MLP neurons of a small language model. Each row is named by its layer, matrix (up: input weights) and neuron, and shows model dimensions 448-543. Each number is 200 + 30 x the weight over its row's rms, rounded and kept within 0 to 999.
After each neuron's rows, "fires on" lists the tokens most often at its 100 highest values on Wikipedia text that the model never trained on.

L5.up1560,218,203,227,128,185,228,214,182,208,187,151,181,156,154,199,144,169,207,235,179,156,268,190,190,154,162,195,183,216,210,241,215,153,172,193,140,173,246,198,231,211,165,198,247,232,183,211,197,232,206,214,230,190,177,220,208,156,196,211,177,160,215,154,173,166,211,139,189,226,130,195,184,248,231,171,253,202,178,188,220,204,255,174,210,238,182,185,216,207,132,202,180,217,177,229,216
fires on: "."

L5.up1932,212,228,180,213,202,230,198,111,205,220,195,137,225,195,168,201,178,217,165,234,201,200,244,197,182,155,146,197,182,280,206,206,205,199,207,198,179,172,194,206,197,248,195,248,165,211,195,180,230,178,221,226,279,195,210,190,165,204,195,212,229,137,203,207,181,182,190,220,202,217,266,195,196,111,237,171,172,205,160,193,179,220,185,237,163,193,169,185,192,165,222,183,218,152,233,177
fires on: ",", "-", "ly", "&", ";", " ="

L5.up146,235,207,184,234,205,218,204,140,146,218,185,214,211,190,232,172,178,262,212,171,227,209,257,184,200,203,164,210,213,176,188,183,200,242,198,240,186,222,154,197,185,206,222,181,185,210,221,227,208,206,160,198,224,206,202,196,201,165,231,210,194,157,224,204,225,204,268,208,258,179,204,155,216,191,238,119,192,187,204,199,224,181,224,188,187,170,205,143,205,175,186,208,174,149,219,191
fires on: ",", " •", " km", "-", " a"

L5.up740,175,194,175,179,201,265,201,170,172,216,163,206,175,228,176,135,206,149,218,270,190,165,241,175,213,200,232,238,186,185,240,211,190,162,201,194,211,201,176,226,189,217,231,178,206,190,188,144,245,245,172,197,241,178,185,180,198,223,209,208,239,225,230,225,194,209,213,186,216,206,223,167,182,214,223,170,230,152,155,176,192,137,195,177,209,111,206,174,237,188,236,159,168,219,202,246
fires on: "\n", " =", " relationship", " suburb", " then", " |"

L5.up836,150,196,239,203,160,193,220,135,198,176,184,184,231,243,235,179,201,261,165,194,229,226,263,236,152,164,168,247,176,219,170,169,191,184,167,190,247,184,174,214,201,234,217,202,163,183,228,163,245,224,151,240,218,215,223,167,207,152,175,186,163,198,179,214,152,186,235,212,185,191,165,180,175,222,180,212,147,224,178,190,212,228,210,234,199,199,148,235,170,105,230,237,196,194,206,187
fires on: "2", "'", "s", "\"", " goals", ":"

L5.up1791,236,231,184,168,164,227,147,201,187,181,212,196,193,129,201,242,205,186,212,204,215,205,178,233,250,231,232,230,211,185,216,215,177,231,153,192,171,198,248,159,187,170,149,228,235,145,211,158,210,161,235,195,191,142,168,229,204,230,215,197,231,193,168,206,197,198,212,206,194,270,229,201,167,171,213,169,170,178,210,231,214,215,285,240,188,247,190,179,222,180,197,213,210,141,228,188
fires on: "\n", "'", " (", " –", " the", "cer"

L5.up72,203,190,155,208,184,179,207,132,195,222,159,153,213,202,191,197,221,186,218,143,220,198,167,174,136,210,127,245,208,240,179,223,171,151,167,202,228,184,160,226,213,157,241,194,170,203,178,183,213,221,218,202,215,235,180,166,126,187,212,193,208,163,189,213,155,141,231,210,181,227,215,218,203,190,226,166,140,158,215,231,219,203,237,192,165,188,154,219,221,125,246,220,181,157,231,209
fires on: "'", " US", "s"

L5.up478,220,198,207,170,209,195,176,163,219,184,169,187,258,190,199,211,193,203,216,174,202,257,125,221,144,136,229,188,183,249,208,192,240,215,208,219,178,216,243,170,215,199,196,207,188,218,252,236,204,177,190,205,215,171,251,212,176,186,168,224,168,184,164,207,217,205,212,136,235,183,181,184,193,179,177,200,204,204,218,235,165,199,158,242,198,234,159,183,157,132,201,228,243,236,222,249
fires on: " (", " \"", ".", " [", " –", " -"

L5.up2265,219,215,209,165,197,191,208,146,197,208,169,178,190,220,216,195,197,213,217,176,223,180,224,138,225,209,200,184,165,237,234,238,179,187,174,190,188,160,264,202,223,213,221,235,221,165,215,163,175,153,189,197,269,181,231,192,149,197,190,172,229,200,205,204,198,163,157,220,260,172,189,155,203,146,192,200,216,193,155,287,212,210,166,177,199,214,174,180,225,211,218,237,203,165,222,254
fires on: "N", "&", " Z", "_", "Z", " "

L5.up116,207,196,233,184,210,206,196,227,187,190,192,264,233,172,197,175,210,189,153,180,169,210,198,180,199,208,146,220,207,258,173,222,250,164,178,220,136,176,206,232,207,215,204,190,215,132,187,187,232,241,190,204,223,193,195,185,186,179,163,208,225,179,251,212,161,203,187,204,236,129,253,200,219,187,228,194,172,191,171,159,208,189,175,151,189,191,201,107,193,207,253,145,221,184,204,220
fires on: "\n", "|", " |", ")"

L5.up307,198,220,215,178,252,184,216,263,246,183,177,207,180,190,222,218,165,260,161,192,173,179,231,206,221,205,95,210,223,210,198,240,233,154,209,176,183,262,151,271,181,190,218,235,203,220,189,240,197,223,211,189,223,209,242,206,220,154,178,210,236,197,199,193,210,164,229,235,202,161,206,188,174,235,227,208,128,232,186,216,182,237,187,213,216,189,236,160,234,208,172,225,182,183,214,191
fires on: " on", " of", " On", "-"

L5.up458,224,260,201,196,176,178,236,193,213,205,196,152,203,156,206,212,172,209,231,201,201,159,170,156,175,194,215,204,162,228,186,206,262,189,164,185,172,170,196,199,199,199,214,200,237,200,260,119,232,195,210,246,236,204,205,169,240,257,193,237,207,225,154,203,179,205,193,165,209,151,243,191,150,215,273,168,187,190,197,190,206,223,248,237,210,210,145,230,240,150,166,264,217,194,213,189
fires on: "'", " of", " US"

L5.up1107,186,173,166,159,167,165,235,191,182,196,206,135,176,223,232,228,201,161,223,156,186,218,217,193,115,181,196,179,211,177,185,210,165,197,241,169,232,185,194,242,168,230,198,184,178,203,285,167,166,203,236,237,190,179,251,172,254,167,175,230,245,201,162,169,166,172,180,183,221,192,191,187,201,195,190,216,163,201,206,223,200,223,184,224,192,227,186,195,240,215,175,203,133,262,196,149
fires on: ":", " I", " United", " on"

L5.up1664,198,229,203,140,202,176,218,205,203,186,197,130,242,151,158,176,187,237,262,171,201,216,193,198,191,222,167,217,221,186,139,172,190,240,201,176,266,238,195,262,189,180,175,211,199,226,179,189,248,188,218,221,227,172,206,198,157,177,200,199,197,190,215,215,149,176,210,187,206,178,209,197,179,156,236,228,176,212,275,242,194,200,212,226,172,184,232,201,249,139,191,215,216,146,252,206
fires on: "-", "a", "'", " At"

L5.up1224,193,150,222,205,176,241,201,269,176,205,163,172,111,194,183,212,208,219,215,168,139,215,162,225,182,240,221,194,212,220,194,205,204,201,231,230,198,224,191,218,178,205,239,217,211,176,197,184,207,168,184,192,132,238,225,232,218,172,229,255,228,223,194,204,235,189,137,217,250,205,172,193,213,224,223,215,211,167,173,197,229,192,172,197,180,211,179,157,215,255,214,196,210,222,192,176
fires on: " in", " the", " at", " e", " (", " on"

L5.up1412,204,183,219,174,171,194,258,181,182,200,242,164,200,213,238,164,186,218,232,219,187,135,214,218,155,204,233,219,210,218,147,208,177,196,232,210,146,294,221,196,164,267,225,236,160,178,250,221,172,200,193,181,232,225,193,181,219,160,185,157,168,214,221,183,157,185,164,156,196,190,202,174,182,217,218,163,214,172,209,196,216,176,203,218,139,200,164,218,165,231,278,202,166,200,241,268
fires on: " |", " as", " cell", " at", "it", "."

L5.up1455,200,205,199,172,188,191,212,199,232,206,197,195,202,154,230,219,191,172,242,256,201,213,195,255,193,208,133,220,165,162,224,229,185,225,197,249,225,241,199,190,212,188,163,223,174,197,174,244,156,198,173,195,187,205,208,149,215,205,213,188,205,189,209,252,165,213,148,183,233,175,170,151,165,208,208,191,192,257,191,197,218,194,175,198,184,160,216,223,190,140,216,200,225,188,269,251
fires on: " 8", " 7", "7", " of", " 6", "6"

L5.up1392,193,235,272,204,159,203,220,240,222,232,175,150,231,199,160,209,229,192,237,217,157,179,220,202,233,248,183,236,205,192,174,209,168,213,261,221,162,193,235,220,203,170,176,271,217,182,198,214,251,182,245,198,200,210,200,231,226,190,184,261,232,233,178,234,230,185,170,213,149,142,218,189,190,165,226,155,168,160,161,188,177,183,135,247,196,203,228,165,195,226,192,226,185,226,195,208
fires on: "=", " of", " at", " walk"

L5.up431,197,172,160,219,120,232,228,175,171,188,189,183,208,272,185,236,202,264,187,208,227,270,200,203,178,212,178,180,202,222,181,220,189,245,239,206,188,190,208,181,186,162,186,241,191,230,204,173,172,238,174,195,196,163,205,167,228,236,196,201,251,229,159,198,192,195,198,217,247,218,167,171,175,240,197,176,208,159,239,177,179,203,198,297,140,207,225,197,200,187,219,182,143,223,219,218
fires on: "'", " was", "L", "ić"

L5.up302,177,253,186,179,175,220,190,225,216,243,128,190,206,192,207,215,251,183,188,185,204,200,229,185,157,164,150,161,193,155,199,165,221,198,161,221,199,188,243,187,212,240,240,211,186,203,201,219,206,226,221,220,156,158,206,179,188,204,244,167,158,190,200,224,184,199,208,190,195,185,172,208,178,231,211,182,188,236,225,202,203,263,218,203,206,188,169,197,210,217,215,186,228,175,206,216
fires on: ",", "-", " the", " same", "=", " The"

L5.up1892,250,224,182,190,185,248,212,205,180,212,164,192,260,186,228,220,196,198,210,176,191,245,205,151,209,165,163,215,189,201,213,217,121,226,243,194,220,170,207,238,235,230,183,189,184,214,211,233,204,239,180,234,193,182,220,190,114,187,220,187,174,196,219,226,181,215,154,146,169,197,174,184,218,219,244,224,191,186,217,159,211,237,245,254,249,210,206,227,203,147,193,142,189,271,243,229
fires on: ".", "\"", " emphas", " ."

L5.up670,257,181,202,232,235,181,187,212,192,165,167,208,185,145,196,256,198,232,203,206,195,244,217,160,203,213,169,269,197,186,195,247,214,225,168,186,211,227,200,197,226,175,221,220,234,188,200,151,144,199,240,204,152,201,199,209,192,195,198,235,194,168,202,200,196,192,258,154,194,217,207,192,146,180,150,158,216,191,166,206,203,198,210,214,222,144,169,195,253,202,209,178,168,165,241,192
fires on: " as", " be", " stra", " n", " of", " Sh"

L5.up931,151,191,197,208,292,210,194,222,225,171,172,178,185,187,247,153,197,184,187,217,283,198,256,107,174,289,189,256,180,151,228,149,169,224,197,217,231,201,209,197,179,153,207,151,158,209,259,222,177,204,170,236,226,149,217,183,205,210,174,226,204,201,202,212,220,195,217,172,240,171,162,186,156,249,218,168,207,232,203,213,164,219,266,218,177,237,256,149,206,179,218,190,197,245,218,229
fires on: " medal", " have", " in", " during", " hold", "ent"

L5.up2195,205,168,206,165,192,197,160,187,175,214,208,212,258,185,217,126,217,200,189,171,144,255,168,194,123,200,196,223,181,194,219,235,197,230,128,204,156,203,157,200,213,204,197,242,210,185,260,204,223,223,249,183,158,163,185,131,171,178,219,161,170,154,234,187,234,232,196,201,214,203,213,195,197,223,182,205,233,196,189,201,232,216,165,177,208,190,182,246,216,144,208,243,155,230,164,254
fires on: ".", "-", ",", "19", "ty", " from"

L5.up1191,158,204,192,213,188,210,215,215,163,148,224,141,208,167,217,226,194,212,197,181,179,185,225,155,181,189,216,154,226,219,242,236,160,193,192,253,160,222,254,227,225,221,177,201,211,185,236,245,188,234,172,192,246,217,285,252,182,191,185,210,187,280,210,186,211,135,199,165,231,171,174,241,239,222,204,208,197,170,206,190,243,230,236,230,199,177,223,167,266,233,183,224,222,214,176,212
fires on: "-", "uro", "C", "umb"

L5.up1535,172,212,230,223,187,249,220,179,178,142,183,183,205,135,178,222,177,263,195,226,148,209,229,133,190,215,168,235,170,164,216,202,211,169,210,244,188,220,202,184,175,171,154,171,218,220,171,130,197,171,199,241,262,157,228,182,248,242,176,183,274,167,194,183,181,202,210,163,222,182,242,204,127,191,226,174,243,181,181,227,189,195,185,187,196,195,152,167,194,215,194,184,251,222,218,205
fires on: "'", " and"

L5.up2134,192,163,184,182,156,229,260,159,165,171,124,139,244,188,205,173,199,165,236,214,203,163,249,206,195,144,176,193,249,136,163,185,195,228,164,182,136,172,202,235,181,230,191,223,215,184,216,197,185,181,214,242,211,203,160,161,188,187,226,191,209,230,157,219,180,219,194,184,205,209,235,194,180,176,190,245,203,264,142,265,265,222,221,192,174,258,178,242,184,220,177,195,143,171,206,196
fires on: " by", ";", "s", ":", " download", " CD"

L5.up2243,224,194,239,199,249,211,216,232,227,217,217,187,191,150,268,251,190,192,170,214,248,227,210,212,193,144,174,205,223,217,186,197,229,180,201,233,175,208,217,233,207,191,292,241,149,218,176,244,188,233,172,212,172,175,273,194,193,214,154,172,226,218,170,185,209,216,257,186,185,199,177,155,214,241,201,183,110,181,209,195,212,250,165,215,197,232,143,204,193,156,205,184,233,214,224,206
fires on: "'", " recently", " over"

L5.up1910,262,211,165,153,242,248,247,229,139,184,162,166,247,166,206,224,196,202,198,185,216,246,206,217,113,173,160,236,182,202,243,186,201,183,248,146,220,290,187,149,243,193,207,208,208,197,203,238,182,174,202,234,163,204,205,164,205,244,245,250,183,215,208,244,169,215,172,176,184,190,209,143,179,232,195,146,194,211,170,222,211,197,195,238,238,231,195,195,208,223,157,225,233,211,261,200
fires on: " 18", " of", " no", " be", " within", " in"

L5.up482,179,154,156,152,188,244,132,192,184,186,209,252,208,198,243,259,203,174,244,214,187,183,218,237,242,208,202,234,162,196,202,177,197,210,181,184,168,230,152,164,227,210,205,218,216,151,199,194,120,196,173,228,216,204,213,199,219,203,193,191,228,165,202,213,175,260,215,221,232,235,211,130,203,177,182,228,244,236,166,252,236,171,200,173,180,195,183,162,164,130,224,149,186,161,197,222
fires on: " 0", "  ", " |", " 6", " 3"

L5.up190,234,243,254,202,196,210,217,159,128,219,178,164,233,221,166,160,206,182,147,216,167,200,182,234,199,152,234,205,222,177,206,232,212,183,224,179,219,203,151,157,236,195,181,223,212,145,233,171,248,184,216,247,170,192,144,206,176,203,160,227,180,219,159,222,172,180,160,197,242,219,252,164,167,198,204,253,167,209,224,198,221,188,230,186,206,223,164,252,211,166,203,162,187,216,178,199
fires on: ",", " at", " in", " download"

L5.up1713,201,198,211,188,205,217,159,167,206,228,201,142,245,199,197,183,204,165,184,213,164,220,186,129,191,151,224,182,231,224,186,184,219,187,224,174,197,195,225,193,221,187,199,224,193,213,194,97,206,186,254,191,218,159,282,199,185,234,220,201,212,233,172,202,151,128,209,214,226,193,138,203,202,172,194,222,202,143,184,198,219,175,157,227,181,226,229,172,249,248,177,230,204,199,238,202
fires on: " an", " Cl", "Z", " An", " Z", "Cl"

L5.up1904,207,205,175,204,268,204,154,247,143,215,212,209,197,159,257,206,227,174,200,165,146,199,252,229,193,177,191,232,249,188,206,188,187,235,143,223,199,187,211,140,195,259,212,175,185,201,208,236,211,231,150,248,206,216,213,134,147,205,173,191,240,167,185,241,160,192,185,209,174,215,167,237,169,245,189,191,188,190,140,188,210,264,188,188,196,238,185,200,231,214,207,208,153,167,279,196
fires on: " a", " when", " where", " while", " all", " because"

L5.up662,217,162,160,207,186,177,207,193,176,205,204,174,179,198,183,177,214,220,247,239,174,187,167,174,245,214,161,237,184,157,189,247,245,201,190,190,216,222,171,195,166,208,269,184,200,155,226,195,159,191,145,210,199,210,185,205,178,176,140,221,202,196,201,182,181,190,214,201,211,214,196,157,152,189,221,237,156,220,153,212,188,251,205,163,196,191,177,211,159,169,178,287,182,179,246,153
fires on: ",", " |", ";", "–", " 7", " as"

L5.up1057,205,249,194,166,162,199,218,193,211,163,180,189,202,237,233,246,195,260,255,244,106,214,162,258,176,169,159,232,158,177,213,228,199,209,278,169,140,187,177,219,193,200,181,245,202,195,202,168,193,188,202,212,220,191,209,217,178,202,193,159,191,216,213,230,180,241,184,183,177,207,190,249,133,245,193,204,223,197,205,212,189,196,249,204,152,242,205,154,165,164,242,242,178,183,197,202
fires on: " at", " of", "T", ".", "ο", " Massachusetts"

L5.up1383,220,221,179,161,223,200,204,218,198,210,155,180,184,216,252,214,200,181,185,213,199,188,165,163,152,148,173,172,253,217,163,187,199,207,222,190,146,199,171,155,182,230,230,204,202,212,195,227,184,185,209,162,200,153,214,192,190,188,189,189,160,238,197,202,229,194,205,149,223,198,137,168,175,257,211,273,208,240,174,200,224,204,194,199,197,223,242,191,167,186,216,186,216,218,234,214
fires on: " the", "=", " re", "co", " so", "uro"

L5.up2165,203,197,241,184,196,197,265,199,165,242,210,175,190,164,94,214,233,219,209,183,184,235,168,207,199,173,227,223,229,242,153,187,146,120,267,171,240,189,169,194,185,224,255,176,239,158,219,167,175,200,224,243,224,154,220,186,209,200,223,220,226,214,223,213,220,182,207,153,195,199,188,185,190,218,145,124,164,225,226,211,203,204,169,228,169,181,178,220,225,218,215,196,172,214,202,205
fires on: ")", "1", "I", "t", "0", " I"

L5.up314,219,195,216,194,207,227,223,194,189,190,186,221,195,192,212,221,228,255,164,188,213,253,205,183,182,198,171,286,214,179,176,156,170,202,197,138,235,171,181,195,183,247,214,217,203,202,208,160,171,238,191,238,223,169,168,189,196,138,233,165,233,177,199,223,209,250,185,164,183,197,169,209,157,184,252,194,181,135,168,234,174,225,207,224,184,153,228,143,222,173,214,200,167,209,258,226
fires on: " –", "=", " DF", "ed", " from", " MF"

L5.up252,194,216,209,166,231,194,152,179,170,237,138,190,202,206,221,155,219,201,199,242,196,175,202,205,159,98,216,211,190,233,183,182,172,242,246,210,166,206,185,169,184,225,170,179,209,166,229,214,232,175,167,215,180,220,251,200,220,130,184,231,213,197,170,190,190,228,232,170,237,215,243,171,134,184,195,277,178,171,207,176,226,207,219,170,184,195,225,185,187,205,268,203,152,153,173,192
fires on: " an", "y", "=", " way"

L5.up36,143,200,216,165,185,203,187,214,170,196,173,199,193,208,164,201,164,234,233,136,203,187,174,180,200,196,215,186,201,240,188,222,132,121,188,218,190,201,174,256,170,181,188,131,171,231,180,214,200,189,188,197,176,207,179,163,179,147,170,167,173,188,197,213,171,151,247,239,198,228,203,183,180,218,207,178,198,245,201,208,214,269,221,205,176,229,194,201,220,178,270,200,223,243,223,152
fires on: " I", " by", " also"

L5.up206,202,241,214,248,201,186,213,185,205,215,260,210,215,212,209,212,202,211,187,165,221,235,197,220,209,217,263,231,210,212,189,209,188,183,199,253,166,194,226,157,204,237,239,171,208,197,187,177,232,220,209,199,213,143,207,156,191,168,173,194,150,203,179,210,224,201,172,250,233,210,207,90,199,197,158,231,177,171,217,169,160,212,239,256,212,229,177,142,226,201,212,235,175,154,222,204
fires on: "'"

L5.up1163,210,226,213,151,178,203,225,257,154,194,175,179,188,190,262,147,190,181,249,208,163,255,221,198,152,157,166,205,183,193,161,250,228,189,214,215,158,253,171,218,184,230,176,205,196,200,204,249,169,205,172,198,241,195,248,193,164,197,188,195,183,211,194,211,169,169,215,157,208,183,211,214,204,206,228,194,195,200,191,208,199,224,228,202,205,194,214,137,200,140,249,253,173,186,215,208
fires on: " with", " is", "-", " has", " \"", " are"

L5.up1123,136,189,202,228,213,245,182,197,208,173,217,176,165,195,165,202,222,200,240,209,198,133,218,228,178,221,155,173,228,186,155,237,142,215,207,273,183,172,173,187,195,216,231,182,182,171,196,163,209,198,205,222,204,140,164,217,163,211,244,213,233,184,158,142,191,170,196,175,209,162,192,207,211,247,224,185,165,213,230,150,249,201,211,178,209,262,198,163,229,220,233,226,187,249,243,202
fires on: "z", " and", " October", "ing", "ode"

L5.up1976,212,215,195,143,163,159,170,163,156,223,178,179,193,214,203,214,226,223,228,198,203,205,181,146,222,168,175,180,195,195,198,179,195,175,213,230,192,243,170,245,217,165,177,191,200,197,151,158,127,177,183,236,188,170,258,215,216,192,183,234,221,140,157,222,200,179,178,213,223,219,145,162,184,189,200,197,193,202,180,183,227,204,143,175,198,209,218,171,212,188,181,179,203,207,223,216
fires on: " and", " not", " is"

L5.up543,208,253,190,193,148,218,215,188,177,189,156,215,171,184,203,207,210,206,187,223,187,252,171,157,191,194,160,140,212,243,175,214,167,193,179,195,166,198,206,217,196,209,221,165,198,212,207,163,142,222,195,199,202,180,165,194,188,177,178,215,198,174,173,257,242,225,170,139,185,180,170,134,227,191,151,260,227,241,251,246,188,258,242,201,208,226,201,205,193,190,224,201,223,206,151,251
fires on: "-", "de", "'", "n", "mi"

L5.up710,178,212,172,238,220,188,192,201,117,225,205,141,158,180,206,193,196,207,198,243,152,184,234,172,228,179,209,212,201,200,165,167,171,182,212,234,219,240,201,202,233,206,227,201,212,157,238,209,228,193,163,170,219,191,233,212,238,186,179,116,217,153,157,255,221,223,211,198,253,158,198,153,176,195,202,216,218,219,169,130,226,221,211,152,142,190,208,171,228,188,197,200,158,216,240,222
fires on: ",", "|", "'", " |"

L5.up1580,200,202,185,174,213,205,165,243,200,186,153,191,219,181,187,194,209,197,179,195,218,211,210,199,183,190,238,225,222,208,183,232,170,208,171,229,188,167,231,168,169,207,200,211,210,184,227,198,211,222,205,191,230,119,195,188,194,219,180,164,209,221,154,207,195,215,215,225,232,187,166,134,156,196,212,214,206,236,245,235,251,202,231,246,162,245,155,176,207,241,212,247,239,164,232,304
fires on: "'", "ta", "-", "ti", "–", "orp"

L5.up2080,189,183,221,223,240,256,195,219,129,229,186,195,173,224,195,164,200,169,207,202,139,173,244,152,171,160,158,252,208,179,138,224,187,207,190,168,210,253,243,144,200,241,237,168,202,225,198,175,267,202,176,227,186,210,171,186,187,240,147,244,221,177,220,256,190,162,191,178,220,187,195,189,179,208,191,192,174,235,173,212,186,197,155,223,200,218,137,196,203,155,245,195,179,158,288,237
fires on: "\n", " her", "|", " his", "s"

L5.up419,231,168,211,174,218,215,217,161,216,249,162,201,165,187,259,191,196,217,235,210,183,222,204,141,126,170,233,197,149,263,166,209,116,204,232,225,162,166,191,187,155,197,251,225,185,203,230,179,224,193,221,203,147,175,204,193,144,154,193,217,162,214,162,185,217,141,271,136,217,161,161,208,218,231,276,205,220,172,209,217,185,198,188,234,177,213,185,223,221,221,218,244,177,224,209,236
fires on: ".", " first", " work", "\n\n", ",", " last"

L5.up432,168,174,177,205,189,286,220,170,196,180,266,206,251,195,205,192,201,186,186,202,219,194,212,208,203,183,187,215,215,200,160,187,210,173,197,209,204,175,172,190,155,247,223,165,207,177,223,201,215,231,245,174,177,190,214,222,219,191,173,156,201,173,221,230,172,159,232,166,203,234,212,196,155,215,274,198,207,230,121,177,206,190,137,209,146,210,187,194,173,182,274,219,159,154,271,202
fires on: " |", ";", "°", ")", "ta", "va"

L5.up2127,157,235,208,195,242,189,179,237,184,186,151,196,159,161,258,230,177,163,218,227,215,260,217,194,211,197,186,225,186,194,173,184,252,219,213,209,183,181,221,223,179,228,229,235,217,212,174,233,159,189,190,213,276,212,235,183,178,218,224,180,169,249,159,180,195,203,195,172,214,205,173,216,193,207,228,174,139,202,123,230,220,190,220,165,186,162,258,177,199,228,206,218,253,162,254,230
fires on: " under", "-", "under", " Long", " on", " break"

L5.up871,196,236,208,218,230,200,226,193,278,213,187,189,198,226,250,202,184,214,195,229,189,184,239,192,209,212,182,173,198,213,211,178,224,156,178,178,197,250,240,206,170,247,185,202,184,188,180,252,132,178,222,157,284,163,234,199,188,203,188,133,190,145,170,236,202,235,230,177,160,217,227,169,209,226,209,217,166,238,206,246,181,259,190,181,198,186,225,175,207,244,188,185,164,193,206,237
fires on: ".", " =", "ed", " pla", " |"

L5.up2198,202,230,208,246,167,174,227,255,179,155,198,187,181,235,209,129,189,207,232,184,204,187,166,206,217,224,236,222,196,227,224,265,228,150,184,198,220,195,251,289,215,183,217,137,202,169,224,189,184,209,154,216,236,196,153,211,156,192,123,168,198,184,143,181,197,143,278,221,222,246,165,161,215,229,232,255,208,236,205,228,278,259,165,187,197,257,164,243,211,220,206,235,146,131,214,199
fires on: "z", "t", " Z", "Z"

L5.up1078,146,215,230,222,217,231,241,209,185,231,166,194,220,257,153,155,197,273,186,138,204,234,189,244,163,182,225,187,131,187,203,218,200,165,213,189,223,184,200,281,205,170,231,197,206,195,233,147,189,189,191,239,188,187,162,206,173,214,199,196,186,190,147,174,233,178,216,176,152,221,198,206,222,209,94,176,176,233,215,245,259,234,225,237,197,235,200,251,248,198,215,205,123,226,197,196
fires on: " I", "d", "I"

L5.up975,177,188,176,198,221,188,240,232,209,179,172,153,171,207,279,205,209,212,215,226,181,187,195,157,201,174,237,191,202,218,166,237,204,249,211,186,236,216,253,219,188,239,194,178,210,156,231,189,146,264,157,203,230,168,191,225,218,183,152,193,231,165,190,191,159,137,230,183,175,191,237,201,218,210,163,259,223,208,225,155,190,212,194,230,169,177,191,194,221,208,248,273,159,185,242,171
fires on: " at", "|", " left", " described"

L5.up2191,190,212,209,173,112,242,231,166,174,254,176,173,198,216,239,186,192,204,237,205,184,180,205,219,185,188,161,207,186,183,179,187,225,210,194,195,187,170,174,168,196,184,247,175,207,150,197,186,199,219,180,219,220,200,137,142,139,211,238,222,162,213,163,258,187,185,181,255,184,224,263,154,199,228,216,176,205,220,223,220,216,195,182,192,185,250,182,211,197,186,201,174,210,156,236,250
fires on: ";", " at", " series", " download", " CD"

L5.up505,257,270,198,154,164,202,235,178,155,179,167,187,196,209,211,192,195,209,207,198,233,187,176,203,223,150,181,268,190,176,150,197,141,218,156,241,207,185,218,256,244,215,207,153,210,144,230,222,183,166,187,222,230,180,140,189,181,187,135,190,204,198,214,237,220,245,153,168,188,181,178,151,171,161,230,226,154,235,226,228,211,233,237,220,160,189,202,182,197,190,251,218,163,176,220,190
fires on: "\"", " column"

L5.up1594,172,244,262,131,204,186,156,201,209,166,163,218,202,218,210,200,209,180,231,191,228,238,252,188,180,219,165,168,178,162,153,225,226,159,209,176,181,208,173,228,160,288,194,213,171,144,183,182,137,181,210,165,116,169,239,253,188,219,175,168,183,218,207,213,218,246,177,194,213,152,195,192,184,217,195,251,208,160,225,167,238,189,172,203,203,191,188,213,154,189,222,194,205,215,206,232
fires on: " and", "'", ":", ",", "ima"

L5.up2259,207,176,200,174,200,210,174,184,210,179,179,229,189,174,235,201,192,185,238,190,166,188,206,235,206,193,206,247,227,219,155,181,203,224,199,226,206,180,201,142,162,204,184,221,199,180,239,200,280,223,132,229,143,173,261,219,169,226,142,199,184,189,166,153,159,176,223,239,162,237,218,162,204,158,210,211,215,211,201,180,179,240,211,198,154,180,187,249,207,173,208,205,190,189,253,193
fires on: "te", "le", "e", "ine", "ate", "ade"